{
  "d_model": 256,
  "n_head": 8,
  "n_kv_head": 8,
  "vocab_size": 8192,
  "norm_place": "pre",
  "positions": "learned",
  "bias": "all",
  "tie_embeddings": true,
  "init_std_up": 0.0142,
  "init_std_down": 0.00279,
  "grad_clip": 1.0,
  "doc_mask": false,
  "steps": 8939
}
MLP neurons of a small language model. Each row is named by its layer, matrix (up: input weights) and neuron, and shows model dimensions 48-175. Each number is 500 + 40 x the weight over its row's rms, rounded and kept within 0 to 999. Numbers have three digits each.
After each neuron's rows, "fires on" lists the tokens most often at its 100 highest values on Wikipedia text that the model never trained on; "fires after" lists the tokens most often just before its 100 highest values on Wikipedia text that the model never trained on.

L7.up346:477509594532474593569470465528452597509521476526482484474510461454619532509464567504396426449507477455419511492493470570540557447522519469488512504463598554531472497534547509451471537490534547533538465528519541469469487499484524463505567524517493454474484495512593547412536499462476486506472518513491517507558499545523555402486522502541453460471518563501490516473492513477538530526505
fires on: ".", "1", "9", "0", " ", "2"
fires after: "1", "2", " ", "3", "==", "="

L9.up799:451506517496475471490522508435405593526542441467536465539567465469588574527559551619519483546542488472494471435458558516457511524445492444429578511544493533505519520515455420484486495443560450527576549542474524509516504453505556474520519498490506474544487520504502436450487430478407461547518490521481412554513510508548481462483458528423428492506438503494490511579527525451508569527519
fires on: ",", "9", "8", "6", " and"
fires after: "9", "6", "8", "3", "7", ","

L7.up399:570461508507427449480576477552478490505507486513428523452507531456512522544491527496501480492540455530458480502441486542492565532490491460600506472566610518435501550515536530558436506512585414516515504454488506476500483463521522527539510549548515496457457513473519462462488434516524472436551548487526502520517469493466465531472468490490528520461402564426457494507447487516481480501509
fires on: ".", "-", ","
fires after: " ", "\n", "1", "'", "2", " m"

L10.up406:475525505524438494448481465458536521461484425495537506574560515509563544493492534579447548483495482523483407417459470563483526413428473482526516514491494556515510521554515475537531452426458442526518562456521572504502471565489528487493559445471537593522481543466467471503498546460529374530450569476536472473516528545484504480467507498530495478495458555426446598483518490503441481449487
fires on: "0", "8", "9", "7", "1", "6"
fires after: "0", "1", "2", "9"

L3.up370:513483544397495565491512549509519434447473534465448447544596411486535412553487473501534390477503515522531497464488487544527542430424462487476511509494453540531467492443568603470487511519518493536479475496472557495473420567524514544537458524509506429578477466461487466489515475428461487455452477511508485445434549457483550500535532526585508574577547544572528465484470516549504536524557
fires on: "9", "7", "6", "5", "8"
fires after: " ", ".", "1", "6", "5"

L7.up474:532484525546435520541485507411499502534501506513461477470555507464542523522529525541524485476520475450560515526454498494512465476575468496521526538524520448480498522535460494483435436519572491526509558501512480510459479506453554533524521530537515429474464536429480508466503428502456452490513477478551529547507532442512467562505502532494499475465411560466477583550535548498486492541613
fires on: "\"", "1", ",", "\n"
fires after: " ", " (", "\n", "2", "1"

L9.up314:497541506497492463497495468520535485479496575485494474470514508476497507563440462512494557500512438460458494490479496533468552456472598498555546542568558519463542502459506463487473514400511432556535457487514484411503493520519590400510628497568562517555525465526521557526510546547447408520481470539547501433489475512480516493434515505486531477445500556473491530501459464463481513577549
fires on: ".", "–", " ", "-", ","
fires after: "1", "0", " |", "7", "2"

L10.up411:494508482471455520538529439597474548559481506480549439506480538478534456533471483566540451521462395534590532456494472487475469503632509543475529463467514530509505530553481452493535530498398491494498506467443505491422475540559558471498431495525438491547547536446539499443578455479495482523460498474547550472474515410480508520513459515489469500475425545470490516478490539447482488578498
fires on: "1", "2", "mo", "arm", "m"
fires after: "0", " de", "c"

L10.up7:465524525525463506476441492422488486482481459539477532530514464442539467507528473437515473437505438470553534503531578511438580503532534466554456537555491490542549494488526446537467476506529476522526521461465439421526509465426487487547462492429473438548521488503456482450572502539459492504572442492474480549561434529475493496450495535494437496470564542498476464540511482490435482482615
fires on: "===", "====", "\""
fires after: "\n", " ("

L8.up20:526530565446510542506465542522502392508512483452526472504490439539560424525500484479535421505490396451547507509516515525505532448504531526555576551540539468518557503519519497501459434524500459531457467508473482523471476376546530532514481489504491495494492489478509478481507407494504514500493517430544498532481593467470532527447518474525546549515448513458449440520507540504516468530491
fires on: "1", "2", "in", " a", "a"
fires after: "-", "0", " ", " and", "–", "/"

L2.up983:527485493513525508519420443438425485429519497520519448518536446500467543519507543532544481427637429456584534500482492507459548542581506545505521564506505498485494511525439447494470502449431484501519519510416480449503488415409456502444533484542502519509465476517458498454630477479530541495638557537508466506455471551568465526463521573536532521440489547472499539463569502520507461523559
fires on: "==", "===", "===="
fires after: "\n", "s"

L7.up727:437485469517478512453477514547517469529475485482498473500486538469510537561468582471514439392498450505485542432461444514477579513573500458466485564458539478554458541530452460478527546541507468499502425485462428407583478459502566559499473524499516553501434464509514467511516435500467454536569592457471432453542452509462455517494474540506536512482488557469491503514485487493432495496513
fires on: "0", ":", " |", " the"
fires after: ".", "0"

L9.up514:510537549464507469474510567508532544498560483504410454485504519486526565501484543627486474527533453479475521469452489584521472477464526477470482534545481588527437493591484445443474510467540453562578466471526478436474493508459599500509582476556486521472475474518513445513479435463468439453521466517549498507459521476549514508451512488510516537472473488508491490493560492580428492551514
fires on: ",", " and"
fires after: "1", "3", ",", "2", "7", "5"

L7.up368:440566504504466475527535519468515519543525598519537487533516510486542597532488504488484450509479483474502562520430568484483514510460570491437553564445545447496512471465500423432415537501571478551548517560589513494539488538507547437526482502485485488491480564454550514442431474512518404564481516544416535504623432475515527428554506488554501473478525533446485506519469458476460545587492
fires on: " ", "2", "1", " his"
fires after: " ", "8", "1", "6", "7", "\n"

L9.up182:466549545550433524499512532526600498534401526466485455466512572448529508553464474534564476426490488480477431531480450462453577508505533465512521414461557517462518517511446482473488484426504569537527514510512525518470478520554484558519470475520535503493477414484569504513538472545479435524444549486522481470478447469453464404524414525489561512564462527524481530476475560481479522477478
fires on: "\n", ",", " ", " he", ".", " then"
fires after: "\n", ",", "9", "==", "."

L9.up792:499547511500438490428576540513518478501448453580479456524477554503463514509536485527487462495493468528487483532475541466468526517475529491468538474509613564535530527518435469426486512430516527551508537475467503476468477508472529463567539490575528477462432564476491459487526488506484459555537592470479460549527432485437545460474448503450483521451519536465473519536498468510452527531492
fires on: "-", "–", " –", " ", "\n", ","
fires after: "\n", " medal", "-", "5"

L3.up874:455515547523407476556530465522476565550525482507539447459467515433521544520547527466443455512543455501536536493491505468478586546495497505469502537503511482515544548572482425415444485487553474547551553503525482453535538444497507466527486502540441509491455472492525532484490459504485438468514538535475531480527447502514555507437426430465445510447459577514488529531517443543543463505584
fires on: "===", "==", "="
fires after: "\n"

L10.up192:463451513496485459510506535525581517465467534497550500533506503437527499530491477543582477481514491487483543426548463549513540579503559492623560499469473524552510504498458512568528558504431485496515492527490500483478465507476573502461504516574439451555455478516441540497481541406448489521496465536516570547487494469440476496505527525576491541540541521505493596519517433476459447444484
fires on: "0", "ight", "1"
fires after: "0"

L8.up746:535467489469439524459422509479526412463496557508605490484568526519566505537521463562499542533484570562438477485463478488523538476463424513497555441451521541529524519506457525554501460486494502573478477500389567528420487531495577527514601458494478491469485532506510461507532467419446472560457570521476493538500544459425531487524506479473534550508456521477416531517552487443469446561509
fires on: "1", "8", "e", "7", "6"
fires after: "0", "–", "fa"

L9.up16:469479513572441541429516446510506564484462480490456516523462484495422474503529505466528439480441486565493534455472531560502457503477430456497523497454470516437539512428547492508476464502435479530495496574533598522602454418496487537479469437464458439486548537512562522533473524562578440490467496505528515540510497493483500483480521477503480500398508511515571332487597418513542489542494
fires on: "9", "8", " has", " a", " is", "\n"
fires after: "9", " is", " and", ")", "\n"

L8.up154:532504479513499483447513429410385490489435510461514538509529526502536461538529495555479476474472508440529492468548488495553470535469501501480539508515448574590488535569443472516535442475494466538489482492490492535510518462436575459402521433495542484488501470561515501463493489500488432542502487525461449534491527511577521556502451509486552514495509527439469404531548488454511554513573
fires on: "9", "0", "8", " States", "2"
fires after: "9", " United", "7", "8", "0", "1"

L8.up484:520599525576462540546481451530516499542407523478472477551479525478539554518505466441477467525460510475561496508470509476476504524506446525495498577583561514484486513539470480463443493513568518503534500556472480495546467476479560506494459493564525498490539514541533540430546470518485504501549532465507574462581482484511573482424432461500436566499528568467469484553546515437459450488484
fires on: "=", "\n", "==="
fires after: "\n"

L8.up1018:410539476507468547504513543465529558545444544460473509501512578505524508526490466532582601543543494458546530532463492514499490460477540510473554420494509534486525505533450425512439505481571473523560556476485485483462485463398550460506510491524455502479439532454575559555477521468519462519457473450410519526556545514558428550484470478512469499452516576503462530528560514496446571553492
fires on: "1", "3", "0", "5", "7", "2"
fires after: "9", "1", "8", "7", "5", "0"

L3.up867:466535557510480543487489526535505498500497505490524487520560528550519454530469533498454443466512509549574499514507518505483514517458533554474567484443533445483514471481579533472495436617522419518492471526489594472487483469489546517499482522542527425481567532452525457460499488427460473487435451564505468468534443509497578500457549553545519515532470527520470446442464503537489533569519
fires on: "-", " ", "6", "5", " \\"
fires after: " ", " |", "-", "6"

L9.up503:559452541571454448505453479450528508478481509551474478539565520528519444485480492449482466449521531527516490560454461546472520480498468459567540519597524501456436512518508486517483500525513485502519559496398518430487467447538505479516464510539462514516548511539501423450545475523531434462521538516554551462486553469531558532490512532465401518454437583483516513484482477471524502540621
fires on: "1", ":", "2", ".", "3", "0"
fires after: " ", "\n", "-"

L8.up831:501554537469478615447484508488465492504467537495503549519537548443547451472510558572490416467507495453480500537495459503533527508521537480448575504499484571490455495544465462493421512485535547537463498413492529524480470450523511498490473442534517441513552515446496494431519519499513496539531579529476478566447568495555556433498520517448384503446470563509568432513540521467495522550578
fires on: "8", "1", "9", "2"
fires after: "9", " ", "8", "0", "1"

L3.up638:484480515510423567460449538530572489498477549491502493498515526463496451482528527516455362515509533561500462497567454471504607473555420514449497533514536536585500530515464551453490480561525435523476476531461501470487484500487520524500498481495515480539536464543468465432530478493473488468473552506467426451463554464476475503411546441479482526492523524529489392436487529574464524566538
fires on: " |", " ", "9", " –", "6"
fires after: " ", " |", " –", " Goals"

L8.up13:456459579463514532513514485518572480485475505512479459481521533511428467462473531529536506547522489446484544536478444586502447518454558471543547497522552528572496464531520552429578456542471443585503454447606485480561471465483452484499577477529484530490525485471463466524490527508532480517531589543596486513503547520505515492467474423510496586562486550522511549505571501491470518540495
fires on: "9", "7", "5", "6"
fires after: "9", "1", "4", "5", "8", "7"

L7.up101:531536566571454477434511510476556436540454463542465546514499574493512494522531503465399511507501516432452522506450515550533580465544558420531496536493524513549534563480562495499486431539528470506462474453462479481458493480550472501494458514460479520519413555504526576405556445489477482557514511500461559480512525517490494512513498463521450506475466510414482486539493583466504494462536
fires on: "===", "==", "born", "\n", " who", " against"
fires after: "\n", " (", ","

L9.up68:422572479500389530466518582493508473514437522447508513509483555489487513495468496468415457430502529492503508543436529526501508478500508524465517539490592491532539526529471448542466535471471401505430502466513546440468487484515551493541460586480504514502516474525474413422492452460538503575505598451495453527530429513466492471456509557530513470432471523483456460603496543542474543558501
fires on: "-", ",", " ", " back", " Years"
fires after: "\n", "-", ",", " –"